MLP neurons of a small language model. Each row is named by its layer, matrix (down: output weights) and neuron, and shows model dimensions 96-223. Each number is 128 + 24 x the weight over its row's rms, rounded and kept within 0 to 255.
Before each neuron's rows, "fires before" lists the tokens most often just after its 100 highest values on Wikipedia text that the model never trained on.

fires before: " ", " |", "0", "q"
L5.down79 [150 119 138 168 138  83  58 127 177 129  88 124 120 109 127 110 122 102 149 159 128 125  81 117  98  91 133 109  81 137 115  90  98 132 146 124 106 104 144 153 144 137 142 142  98 151 140 124 144 151 117 138 151 129 108 168 132 104 154 128 152 162 127 139 208  98 111 132 127  57 151 100 163 169 131 115  78 117 148  83 133 163 176 122 121 118 126  81 125 142 163 163 114  93 121 175 104  99  95 107 145 148  93 138 126 127 122 163 149 147 134 183 109 163 123 101 126  83 133 180 137 134 155 129 177 130 126 118]

fires before: "1", "2"
L7.down333 [150 133 119  91 114 121 125 133 126 145 111 155  97 168 165 116 168 131 110 142 152 149 125 116 123 151 100 107  97 117 123 125 100 106 153 117 169 114 139 193  88 124 120 154 160 126 107 112 136 152 117 152 137 128 134  87 145 127 183 131 116 150 120 109 139 138 183 104 105  58 136 107 127 128 188 115 136 112 174 148 131  95  95 115 136 162 149 133 138 143 141 154 134 121 114 131 114 174 142  98 108 102 154 126 135 131 162 136 135 119  93 159  89 120 140 127 144 113 160 130 136 124  77 118 128 126 148 109]

fires before: "4", "3", "5"
L8.down373 [127 168 140 117  76 143 126 150  92 130 122 133 155 120 141 112 138  65 120 178 135 127 141 144  89 179 114 139 143 139 116 112 113 132 106 124 131  93 153 146 153 143  90 134 143 131 152 129  88 103 144 104 121 139 129  78 155 142 115 142  80 156 157 159  97 117 105  97 137 125 145 142 156 124 139 147 131 136 194 147 117  95 117 147 122  83 136 137 128 168 122 178  79 157 142 119 167 108  85 111  85 134  95 136 202 159 135 137 141 107 163 134 183 115 151 150  93 150  90 119 116  82 119 127 157 126 157 132]

fires before: "2", "3", "0", "5", "4", "1"
L3.down358 [121  81 141  69 125 105 139 124  87 121 126 127 143  86 133 133 133 120  98 142 162 152  98 115 143 115 139 126  71  92 154 120 148 147  71 104 116 167 162 153 103 156 157 151 128  74 144 173 125 128 113 138 126 163 163 149 101 160 106 149 130 135 139 140 129 191 155 118 131  85 118 137 168 135 143 136 163 144 173 150 122 148 127 138 142 105 151 118 125 180 122 121 142 173 140 135 111 158 144 138 118 142  92 122 114 123 170 144 157 139 100 100 115 103 141 119 122 114 147 118 121 142  94 110 136 122 137 102]

fires before: " ", " H", " Total"
L3.down692 [107 121 129 111  98 144 134 100  91  88 176 111 148 173 119 126 138 113 111 121 113 115 127 128 136 118 150 124 128 118 134 131 153  91 120 132 121 163 113 126  94 127 155  92 124 125 149 156 126 146 119 127 116 138 134 169 187 130 160 119 145  83  68  92 163 146 117 159 162  79 103 153 115  94  98 164  95 125 136 153 162 139 177 172 120 102 151 140 109 134 161 143 129  80 138 116 156 118 131 158 115 136 151 115 119 113 117  98 133 146 137 104 151 132 114 116 115 112 111 104 106 132 120 137 104 119 103 105]

fires before: " ", " |"
L7.down794 [100 114 119 128 147 103 114 106 116  90 160 119 118 146  82 120 175 100 120 135 127 102 141  51 118 110 113 139 134 157  95 148 173 108 112 129 148  96 143 147 169 128 108 135 137 137 118 139 156 136 168  70 118 124 122 171 135 159 114 133 106 144 155 143 161 121  99 118 123 127 106  84 155 114 135  88 116 128  99 166 108 119 131  94  95 124 143 141 121 143 155 137 104  98 112 123 113 133 151 113 142 144 119  89 165 131 119 173 106 114 168 159 101 160 103 130  84 141 163 132 133 138 135 107 166 136 153 120]

fires before: "2", "1", "4", "0", "3"
L5.down285 [ 98 136  74 147 153 132 146 132 111 155 132 117 174 163  98 138 141  85  86 113 117 132 151 162 134 108 132  94 112 165 160 166  89 139 126 151 129 113 164 116 132 177 145 100 106 113 138  96 143 138 126  94 161 100 141 165 169 117 111 129 111 158 105 132 132 143 179 145 134 109  99 126 132 119 107 128 128 151 163 122 107  76 154 142 122 117 142 102 154 120 179  97 126 155 128 118 121 111  88 124 124 131 127 135 134 120  82 136 128 166  84 150 169 151 120 124 130 115 123  84 106  82 117 122  81 123 105  95]

fires before: "9"
L8.down800 [123 209 116 129 144  96 156 123 135  83 131 156 157 137 145 193 161 141 141 135 132 126 153 139  82 114 154 116 167 135 134 150  80 119 154 115  65  96 129 164 129 105  92  87  72 114 155 151 151 152 140 150 110 110 134 135 100 115  97 134 137 124  87 124 116 123 129 150 141 142 131 125 109 130 128 134 102  94 141 179 119 181 147 139 124 114  99 135 137 152 166 116 154  95  94 139 118 125 122 142 137 171 115 108 138 147  72 148 110 107 143 140 112 160 144 104 132 104 135 128  92 153 122 126 129 120 102 154]

fires before: "0", "2", "s", "th"
L8.down357 [113 126 163 118 137  97 125 157 150  92 143 141  95 135 154 126 142 116 132 170  76 115 127 118 141 136 137  97 110 108 145 150 129 137 124 110 153  93 134 136 127 100 108 109 102 142 130 123 104  91 158 139 139  84 148 126 158 101 184 142 133 130 100  73 137 120 111 114 132 129 151 113 135 137 123  88 121 129 158  67 129 133 128  96 113 126 112 150 136 152 169 115 106 125 142 120  93 127 137 108 126 117  91 147  99 137 173 148 125 167 153 111 150 155 122 120 133 123  95 165 145 141 110 140 153 173 152 137]

fires before: "5", "1", "0", "4", "3", "7"
L5.down407 [ 94 108 126 134  76 156  68 116 145 143 158 124 134 108  90 185 125 126 117 162 111  92 126 128 140 168 131 106  84 105 131 136 140 136 127 170 113 156 121  84 171 147 130 123 133 140 126 111 162 101 137  74 132 129  78 136 167 132 142 101 148 134 110 118 119 140 160 154 161 130 133 100 106 126 115 144 105 142 150 146  96 115 124 138 148 149  97 111 191  60 115 148 136 111 151 134 104 154  99 150  91 114  88 122 158 113 142 156 162 163 100 100 111 128 150 153  92 103 114 153 159 139 130 122 111  99 126 104]

fires before: "2", "1", "q", "\";"
L6.down16 [156 168 126 106 149 125 134  62 137 109 132 143 122 137 127 132 136  70 108 129 116 156 111 127 110 129 106 125 135 150 168 129 139 166 105 112 111 144 113 177 114 125 191 103 142 134 139  99 116 155 111 125 115 142 142 148 130 139 131 131  94 106 118  91 164 123 142 127 102  59 109 130 122  95 126 167 119  97 153 139 170 166  87 124 145 102 104 122 146 108 109 141 168 111 122 108 102 138 125 123 134 145 152 152 148 136 147 146 134 113 123 142 134 151  94 105 159 149 156 165 129 151 153  83 134 132 130 117]

fires before: ",", ".", " and", " he", "8"
L8.down42 [149 116 145 144 111  92 140 127 158  85 113 111 141 156 112 163 115 135 112 143 117 163 157 105 109 131 115 131 194 115 155 164 107 135 109 145 108 139 108 112 101 121 113 130 128 135 151 164 112 126 121 134 121 153 155 125 124  98 159 182 109 109  68 132 114  98 179 163 119 116 115 142 129 142  88 105 113 140 129 142 112 152 130 116 114 136 142 148 127 144  67  91 123 135 126 144 111 129 132 144 129 150 122 130 155 101 158 122 184 118 102 146  99 128 160 167 125  93 158 127 121 124 118 173 139 166 117 111]

fires before: "0", "1", "2", "3"
L10.down611 [133 108 145 123 137 119 121 129 106 101 111 146 131 112 119 159  88 106 143 131 116 123 143 111 144 105 116 138 121  72 146 120 136 128 137 109 137 137 103 189 152 118 130 141 108 121 124 139 129 129 111 122 140  95 123 113 166 113 124 128 174 124 102  92 156 143 138  89 135 106 141 115  99 142 143 135 132 132 114 138 132 162 124  74  83 105 149 144 128 133 174  85 133 107 103 120 158 147  91 127 132 142  86 131 160 101 160 110 168 165  97  97 112 129 105 176  97 119 112 151 209 141 135 124 115 153 146 167]

fires before: "4", "5", "3", "2"
L10.down319 [101  99 134 145 116 126 123 109 168 153 141 162 137 109 136 124 110 111 122 137 149 119 147 149 145 115 112 149 162  95 127 118 122 129 130 132 140 107  94 152 130  78 145 127 158 144 132 181 117 151 105 110 140 136 117 106 160 141 105 153  88 133 159 164 160 159 133 139 125  87  62 102 105 113 141 126  84 137 129 133 104  96 118 117 140 100 162 165 124 114 163 154 137 125 168 166 150 127 111  92 115 136  63 150 136 142 134 145 137 112 117  89 132  74 112 114 111 133 165 101 120 152 134 132 144 124 140  88]

fires before: "0", "5", "7", "3", "8", "1"
L10.down516 [139 133 120 116 129  99 141 135  78 100 161 154  88 136 124 121 159 125 121  90 123 135 156 158 150 188 132 137 178 123 127 111 136 113 122 117 132 152 131 151 148 128 104 170 131 162 136 111 140 122 113 108 137 140 142 136 175 120 165 128 132 127  98 128   0 121 147 144 151 105 111 125 129 149  78 133  95 153  71 127 147 157 134 138 104 102 120 136 164 120 150 135 127 128 134  97 157 109 107 102 143 156 174 134  79 111 138 112 144  92 121 125 112 135 121 141 129 120 154 131 142 127 125 121 142 120 139 108]

fires before: "4", "3", "\n", "5"
L10.down87 [147 132 121 128 120 128  93 145 134 144  81 117 129 134 168 136 149  90 116 181 131 134 153 109  76 133 131 180 181 113 127 165 152 100 136 191 129 103 132 112 143 107 143 158 139 136 156 130 128 134 120 156 111 148 161 122 116 126  68  89 127 104 122 135 130 140 110 132 105 127 155 142 134 130 120 112 136 165 137  95 118  98  96 173 129  66 149 109 147 172 156 158 134 127 119 104 171  85 170 114 129 130 139 153 134 118 114 137 112 106 123 124 138 117 143 149  96 110 124 112 106 115 118 109 171 163 144 133]

fires before: "0", "2", "3", "5", "1", "4"
L4.down326 [150 144 142 151 142 130 121 136 149 137 117 133 126  93 144 143 111 147  83 171 159 142 101  97 136 104 133 104 181 118 149 106 110 191 136 141 151 120 130 133 121 165 117 119  84 102 137 117 115 115 119  90 110 165 128 113 107 117 114 112 110 111 164 150 140 159 125  85  59  53 119 103 145 179 103 172 128 117 133 142 106 177 115 147 156 125 106 133 135  98 106 137 133  95 149 128 171 168  82 110  89 149 144 138 158 140 155 134 162  95 104 161 128 138 126 151 125 127 113 157 108 119 167 108 164 148 127 114]

fires before: "0", "4", "1", "2", "3"
L10.down316 [ 97 104  82 168 132 134 119 104 163 135 119 136 178 144 111 108 139 160 118 131 113 109 129  98 142 109 185 130 125 139  89 153 122 148 136 121 112 152 112 120 127 144 147 119 139 143 113 193 144 122 106 106 132  76 137 106 199 155 116 108 111 127 125 135 104 117 140 160 138 124 123 161 150 167 150 142  97 160 128 124 125 169 143 130 124 153 165 150 129 105 140 113 108 151 163 130 115 141 122 118 109  68 134 151 132 111 127 110 148 167 131 130 102 153 142 136 101 108 124 125 130 131 127 157 100 139 113 146]

fires before: " ", " |", ",", "\n"
L5.down611 [107 116 130  97 130 120  96 140 120  87 139 170 127 115 133  74 111  96 108 138 144  90  85 146  99  79 115  97 131 155 154 136  98 125 116 133 130  95  97 132 152 137 182 134 136 148  91 190 100 137 139 158 143 158 126  92 132 136 138 124 138 123 124 130 119 143 130 128 123  87  99  97 154 116  72 162 127 140 150 152 137 123 139 144 135  76  62 130  90  99 140 129 119 120 144 159 119 117 155  83 134 153 154 105 125 163  87 121 122  90 155 175 117 155  81 107 154 124 110 134 107 127 154 150 134 124  98 107]

fires before: " |", "3", " |\n", "6", "4"
L7.down773 [121 117  96 165  98 102 139 135 139 144 139 140 122 156 164 171 128 145 116 155 140 170  76  95 115 134  96 168 147 118 152  96 132 167 117 117 133 128 127 154  86 145 156 134 100 140 127 190 144 162  97 134  86  81 128 112 154 130 125 111 139 138 123 140  72 141 132 139 130 119 118 165 131 175 135 149 130 137 138 175 126 152 118  87 114 161 156 130 129  97 111 111 131 145 120 123  78 133 138 118 122 142 119 130  67 132 158 109  95 157 183 106  92 121 114 103 135  79 144 104  95 127 130 149 172 107 153 117]

fires before: "0", "1", "3", "5", "9", "4"
L10.down384 [162 115  81 160 132 136 160 112 136 106 133 111 150 161 131 149 103 103 136 101 138 137 127  99 113 116 168 111 140 108 145 157 114 125  97 117 168 111 117 132  93 113 158 149 152 117 147 115 112 172 170  79 122 103 124 116 129 115 108 157 158 101 126 143 120 180 167 177 144 130 147 136 109 113 126 144  83 113 183 126 110 154 164  94 152 146 130 114 142 120  93 107 165 119 130 101 130  62 155 133 127 150 135 155 119  89 107 139 102 114  96 141 122 138 150 140 127 106 115  99 116 122 115 136 111 138 134  97]

fires before: "."
L7.down893 [122 139 128 163 131 127 130 144  97 128 124 156 179 113 183 126 153 151  80 134 127 133 114 109 119 203 126 119 134 111 132 171 138 125 146 113 114 123 109 111 100  98 141 164 131 174 116 116 185 141 108 100 144 174 105 108 114 113 100 148 154 127 124 117 113 123 136 166 109 113 111 102 142 109  83 140 105 133 103 116 145 137 137 152 141 113 144 149 137 128 160 135  90 136 111 149  94  72 109 118 137 130 124 160  98 109  91 147 115  85 142 105  70 107 133 126 125 123 181 126 145  87 122  79  85 109 118  93]

fires before: "2", "1", "6", "8", " ", "4"
L7.down320 [142 130 137 119  79 159 133 153 152 156 172 121 182 156 152 102 108 149 128 124 103 139 151 106 134 155 116  94 111 145 147 142 116 150  96 143 126 109 135 155  77 127 113  92 158 129 118 173 105 128 136 133  95 130 160 123 114 134 121 113 141 141 115 136 133 152 119 103 151 128 111 125 121 115 125 111 107 120 172 180 157 121 114 150 108 121 100 136 142 132 167 158 126 140  89 104 130 150 145 107 157 121 158 160 111  81 131 152 124  94 130 118  84 112  91 132 133 120 119  98 141 136 131 115 133 107 159  82]

fires before: "%", ".", "is"
L10.down856 [102 102 162 134 193 126 165 137 126 145 129 147 163 131 137 158 145 124 129 116 148 141 117  94 140  81 154 126 146 137 145 128  78 156 113 166 142 132 118  86  95 125 109 150  88 135 144 132  85 116  99 118 145 179 122 129 125 127 117 119 125 151  90  56 151 138  85 159 133 140 130  99 163 133 101 115 134 138 143  88 139 150 117 126 119 167 140 171 136 133 119 138 106 122 140 162 117 105 154 110  77 140 152 164 150 115 122 132 111 111 171 115 122 123 156 125  89 126 137 141 128  98 112 135 132 133 151 108]

fires before: "2", "1", "0", "3", "4", "8"
L7.down149 [130 129 107 169 148 100 123 125 116 140  67 117 167 173 111 130 148 134  89 111 130 152 169 120 152 123 125 139 119 140 166 135 106 169 135 194 116 189 140 154 119 158 127 111 148 127 146 132 121 124 114 104 113 116 138 124 107  81 136 108  95 146 148 137 110 138 134 128 152 108 101 106 120 122 120 156 161 152 127 138 128 129  96 128 146 119  97 123 107 127 149 134 136 123 127 145 104 107 171 115  98 145 109 103 129 149 156 121 128 153 102  90 112 137 134 104 109  62  94 109 108  82  72 114  98 167 167 162]

fires before: "9"
L6.down242 [130 123 131 166 181  67 114  97 128 124 119 111 135 146 148 135 157  89 157 128 158 146 117 142 120 142 178 104 174 143 118 151 140 132 122 109 117 120 120 151 113 135 133  96 101 159 188 108 161 158 148 123 132 145 175 115  87 109 134 160 108 129  97  71 112 102 142 104 121 137 120  97 101 135 138  86 123 116 126 163 159 126 101 128 201 152 115 144  96 154 131 116 165 139 104 117 125 118  66 126 125 123 130 117  84 147 104 101 128  96 152 144  86 135 135 157 155 150 132 136 162 167 180 149 119 150 137 123]

fires before: "2", "0", "1", " Lin", "4", "3"
L6.down587 [150 123 143 124 132 115 136 144 120 135 110 154 155 152 129 136 116 112 126 145 138 116 117 109 131 142 166 123 127  80 116 138 136  94 144 152 129 100 133 173 113 106 153 136 145  85 121 130 115 104 112 121 117 129 158 128 165 125 162 133  92 150 179 153 155 121 120 120 119 159 158 122  99 141 139 110 130 103 110 102 109 138 103  94 102 171 142 135 122 140 123 160 181 132 137  87  95 127 102  86 154 125 119  75 155 122  93  81 159 137 134 108 117 204 105 119  75 144 132 170 135 140  89 149 128 118 138 107]

fires before: "0"
L6.down476 [123 137 101 118 121 112 146 136  95  92  91  96 154 152  99 126 155 160 160 165  88 119 124 144 122  83 149 156 138 150 157 124 126 136 107 137 160 118 104 126 126 146 125 134 131 107 162 184 103  96 139  94 123 121 139 122 129 146 179 129 143  86 120 160 127 157 185 149 141 141 202 128  81 129 149  90 104 105 141 102 112 150 148 117 124  98 113 130 109 106 141 158  86 121  72 122 126 130 111 119 139  94 118 106 134 122 137  99 109 142 133  99 122 124 156 121 137 118 142 108 116 148 127 149 119 169 118 107]

fires before: " ", "0", ".", "5", "2", " and"
L8.down466 [113  74 103 112 113 117 128 123 137 100  71 117 131 137 105 166 122 152 122 115 103  96 118 116 121 157 137 128 139 126 182 124 142 117  83 143 118 134 119  90 129 118 126 134 161 122 143 146 105 122 157 137 154 158 121 110 107 129 139 105 129 126 152 129 157 163 134 140 138  96 130 106 145 166 154  85  97 133 118  82 111 175 141 150 149 126 167  87 143 121 108 148 115 146 120 115  89 140 119 124 113 150 134 131 139 142 129 130 101 148 125 155 125 103 100  92 107 136 150 112  90 137 133 104 132 153 140 122]

fires before: "6", "7", "5", " result"
L8.down468 [145  94 117 153 136 126 150 116 148 158  76 109 140 112  80  87 139 125 143  83 130 136 155 109 115  85 139  65 128 113 131 128 135 159 165 116 147 100  82 108 107 140  93 140  91 146 113 137 120 112 145 113 158 132 133 132 127 169 144 134 106 148 112 136 168 132 119 119 129 106 123 124 123 132 129  98 120  92  93 106 130 119 149 150 118 136 134 115 117 155 155 171 111 130 154 121 145  99 134 128 120 136 106 127 114 124 110 146  82  64 119 117 173 149  89 127 104 142 139 134 128 161 107 136 162 166 127 126]

fires before: "8", "9"
L10.down288 [131 145  93 119 134 103 148 143 113  77  84 132 139 128 174 108 103 132 109 184  92 141 140 168 110 116 141 111 151 134 148 115 102 126 104 122 113 126 136 114 151 102 151  92 103 112 126 101 126 161 144 117  92 132 133 116 117 164 101 139 121 151 119 166  91  99 119 144 100 123 122 123 149 137 155 114 126  93 137 153 137 128 100 147 151 120 105 154 123 153 127 163 104 115 124 103  92 136 125  94 146 106 149 140 155 124 102 136 122 121 126 156  91 127 203  93 132 162 134 106 148  81 171  97 104 116 113 136]

fires before: "1", "0", "2"
L10.down722 [100 152  72  86 122 168 152 144 105 102  74 119 132 121  96 131 100 145 143 144 138 138 156 111 121 139  91 101  90 100 122 143 106 104  95 146 120 167 124 129 141 119 114 122 134 124 143 131 133 116 140 129 131 171 102  91 132  91 174 138 100 162 146 167 110 131 156 127 112 157 128 137 132 134 106 130 166  93  86 128 129 138 142 133 138 160 130 153 134 124 143 128 138 125 152 129  83 122 142 100 137 193 178 103 111 120 151  77 176 105 147 122 140 183 130 129 139 139 135 139 145 126 143 121  83 101 103 133]

fires before: "3", "2", "4", "1", "5"
L10.down261 [108 140 147 160 180 166  68  58 120 126 104  93 132 136 143 137 213 130 168 134 139 118 107 150 138 140 116 116 111 103 137 113 102 140 153 160 161 127  86 166 131  99 169 107 153 120 109  68 138 134 126 113 100 147 106  85 145 119 165 107 129  87 124 100 139 105 153 132 112  93 144 140 109 142 148 154 141 138 145 143  87 156 117  91 112 115 171 147 131 126 111 135 106 128 121 136 152 146  81 138 130 104 143 126 150 115 125  92 142 155 131 162 165 106 125  98 119 128 106 113 139 144 117 150 115 120 146 115]

fires before: " ", " .", " −"
L6.down744 [ 91 134 125 161 110  96 142 132 120 107 238 120 134 150 118 136 137 132 131 131 116 132 138 130 147 147 133 139 107 148 124 117 167 116 106 135 133 127 119 151  85 128 155  90 156 116 120 171 161 123 105 102 141 109 132 121 155 134 101 177 140 118 102 120 203 141 169  98 161 103 102 100 153 128 110 133 100 150 155 154 131 133 135 143 120 110 187 123 147 137  63 133 109 126 105 127 119 110 115 126 125 130 127 148 129 151  89 135 105 152 144 131 106 128 124 145 124 132 122 141  99 113 109 121 100 103  52 164]

fires before: " ", " ."
L5.down148 [131 126 127 120 109 155 144 130  90 114 176  96 131 184 139 160 104 112  88 130 116 152 121 132 175 114 159 140 108 127 111 101 122  95 129 122 117 150 106 127 107 135 150  98 148 168 103 163 128 115  97 101 124 157 131 142 206  90 130 150 137 120 157 110 155 153 108 109 154  86 117 113 132 103  86 110 125 146 114 155 101 152 133 176 127  82 129  95 127 110 177 139 122 101 107 155 123  87 100 126 139 119 139 139 109 139 131 156 133 121 140  99 109 137 133 121  90 105 109 123 147 126 123  99 147 135  68  86]

fires before: "4", "3", "5"
L7.down9 [131 155 140 129 132  89 130 131 124 135  82 157 111 160 137 121  80  79 113 136 154 172 142 136  92 150 150 140 150 139 162 160 126 123 105  95 114 100 116 134 173 116 103 110 117 129 126 102  92 127 175 118 126 149 100  79  90 159 125 129 104 138 142 144 118 156  91 139 117 172 121 151 126 147 159 132  91 138 142 114 107 112 139 165 122 113 132 154 161 173 116 145 156 155 125 130 143 129  92  88 127 118 123 128 145 113 145 117 156 148 141 152 134  98 137 102  86 144 127 131 158 169 132 159 138 100 148 115]

fires before: "0", "–", "1", " "
L8.down750 [164 137  95 113 103 114 103 133 168 157 114 180 157 131  97 116 126 111 129 168 139  94 113 141 132 131 176 116  86 136 190  79 131 172 103 134 138 121 122 117 160 126 134 121 108 144 140  95  98 141 119 112 145 101 116 147 117 148 126 153 128 145 126  61 140 115 126 123 110  95 144 117 114 151 148 146 150 115 120 161 122 165 145 138 113 139 129 165 148 146 132 116 125 179 101 105  53 153 127 137 100  99  99 111 123 138 113 107 131 142 105 138 146 177 124 153 138  99 104 150 127 134 128 133 190  90 134 143]

fires before: "3", "8", "2", "4"
L10.down588 [114 122 122 151 142 185 147  80  99 145 174 128 141 151 130  97 147  97 148 119 110 143 111 113 119 103 131 140 153 166 131 125 131 108 127 103 127 106 157 129 141 161 106 131 104 129 139 117 140 103 155 135 123  95 139 143 152 181 100  98 132 141 121 160 137 103 154 126 141 136 109 182 154 154 119 126 133 153 160 118 115 134 137 139 131  92 148  92 102 142 134 152 159 132 128  59 142 130  92 107 132 143 105  84 158 132  93 133 138 121 181 110 127 192 133 160 122 115 138 142 110 128  98 120 164 158 112  93]

fires before: "1", "2", "z", "0", "ć"
L6.down398 [102 101 114 127 128 129  82  99 133 151  61 138 135 139  96 109 107 141 112  91 151 133 168 123 122 122 147 132 100 103 117 119 101  83 119 135 137 151 136 120 139 141 102 122 129 148 164 154 132 115 139 129 104 108 149 140 145 124 142 149 102 141 140 112 105 127 140 117 114 120 118 136 131 114 158 142 107 107 105 132 102 149 164 147 129 153 169 151 108 152 122 147  82 130 110 116 111 114 172 102 102 186 163 141 112 158 130  77 148 101 136 150 137  93  88 101 124  94  68 138 133 139 157  97  92 178 114 110]

fires before: "4", "3", "5", "UN", "E"
L10.down43 [167 115 168 129 119 116 127 187  99 129 112 118 110 115 128 114 117 100 167 155  85 104 112 160 120 163 106  98 119 110 134 123 147 115 140 108  97 128 110 135 131 135 119 172 100  96 129 132 140 141 127 135 126 142 136  89 145  91  96  79 146 106  79 155 126 115 118 153 129 123 146 147 111 118 164 120 128 105 177 133 119 102 143 169 118 108 153 106  97 157 164 150 125 148 166 127 161 155 183 162 133 119 103 113 133 116 129 134 170 115 146 131 107 142 137 108  99 162 102 155 129 142 132 133 141 148 125 136]

fires before: "8", " the", "7", "9"
L7.down513 [111 167 116 154 106 127 142 130 154  61 128 147 107 158 136 172 106 150 188  88 140 144 171 122 120 135 122 136 146 132 121 140 149 139 128 141  96 126 153 113 139  93  89  97 120 142  89 110 104 121 175 138 111 115 128 122 113 147 111 127  81 119  60 132 116  92 118 130 146 101  72 124 157 129 121 142 133  90 120 114 109 113 119 139 158  70 124 138 122 120 139 145 120 120 122  55 111 161 126 162 147 151 111 132 156  91  77 164 126  86 137 109 144 109 125 140 156 121 145 137 146 166 130 121 134 125  76 118]

fires before: ",", " as", " to", "==\n", " (", " and"
L5.down76 [153 164 127 116 155 114 135 154 131 172  86 123 147 133 125 126 188 132 110 140 153 118 117 107 136 132 113 122 171 126 135 119 135 144 126 118 140 143 155 127 155 137 134  92 165 110 111 137 134 126 122 112 182 120 123 106  82 112  90 129 188 130 114 106 133 122 144 159 123 113  84 178 123  88 138 157 131 127 108 131 117 144  98 118  97 144 179 132 134 135  63  97 146 113 110 122 100  97 123 151 125  79 126 150 128  97 135 122 159  94 107  67 181 126 148 124 164 152 177  96 142 123  98  82 135 153 132 151]

fires before: "1", "2", "0", "3", "5"
L7.down153 [111 135 192 182 123 125 101  93  98  93 130 154 106 142 107  86 129 120 109 112 106 144 142  73 124  94 164 159 167 122 146 188 117  93 110  80 126 127 109 172 137 135 130 126 127 123 155 122 102 104 140  81 126 131 143  87 149 100 150 127 147 120 106 142 106 119 151 126 133 136 113 148 122 130 125 117 124 166 114 123 129 154 144 125 112 129 147 145 133 164 132 138 144 126 106 121 133 141 131  94 119 130 140 130 100 134 150 103 115 154 119 124 117 155 154 154 137 128 125 121 133 120 110 117 145 171 126 140]

fires before: "1", "0", "6", "5", "9", "2"
L10.down677 [118 137 122 104 150 103 168 123 156  86 135  99 125 145 125  76 110 114 135 115 157 111 132 109 179 110 162 143 115 126 129 162 160 145 126 117 112 172 105 111 169 101 125  75 158 154 140 127 134 148  88 145 111 113 156 141 187 147  89 121 129 130 142 142  72 169 120 107 131 125 134 126 113 145 109 166 143 118 131 154 171 153 136 118 128 130 125 130 129 119 141 118 119 149 125 133 128 134 131  98 135 109 108 131 129 160 148  99 121 155 159  91 113 173 102 107  98  30 168 126 108 112 114 167 120 132 131  83]

fires before: " of", ",", ":", " to"
L6.down620 [144 124 132 141 126 132 103 119 107 117  41 108 115 118  85 167 160 133 146 143 144 135 100 151 131 121 120 125 123 108 143 171 161 118 118 125 120 140 107 132 148  97  96 129 124 153  95 102 127 144 142 152 144 119  92 110 101 138 125 125 130 161 123 182 149 144 177 154  85  93  94 141  86 120  89 153 122 199  99 129  98 121 119  81 140 117 152 113 132 100  96 134 145 133 122 146  83 128 166 148 114  79 134 180 141 173 155 127 123 115 124 131 149 116 143  98 129  93 152 117  85 125 139 139 164 127 115 152]

fires before: "5", "6", "4", "0"
L7.down643 [142 157 109  85 140 164  90 118  65 173 102 133 113 134 159 117 148  99 114 134 132  94 135 128 120 139 172 114 156 135 140 102 117 112 122 123  97 104 137 119 110 162 126 124 143 156 161 115 136 159 103 125  61 128 125  89 136 159 110 155 149 143 151 147 135 124  84  96 114 109 118 130 157 106 143 109 129 152 140 138 122 112  82 107  93  79 128 153 118 125 128 169 154 142 121 133 165 121  94 107 100 172 124 109 162 159 174 124 109 132 117 148 166  85 121 148 116 113 102 152 123 197 102 131 133 104 113 102]

fires before: "5", "4", "6", ":", " "
L8.down467 [121 114 162 158 125 150 116 164 129 181  98 141 133  99  78 111  80 123 150 162 113  89 125 115 116 135 126 135 154 151 122 135 108 163 140 122  84  87 107 157 109 129 140  85 113 147 158  98 150 198  84 125  93  79 165 118 140 149 154 130 132 121 134 118 174 140 104 126 156 123 119 115 111 133 180 111 103 109  93 118 105 123 181 167 139 131 150 144  93 101 144 123 174 142 152 156 129 132 123 110 115 139 107 118 138 117 111 124 143 126 101 121 148 133 151 126  92 105 155 135 105 152 140 134 130 108 156 173]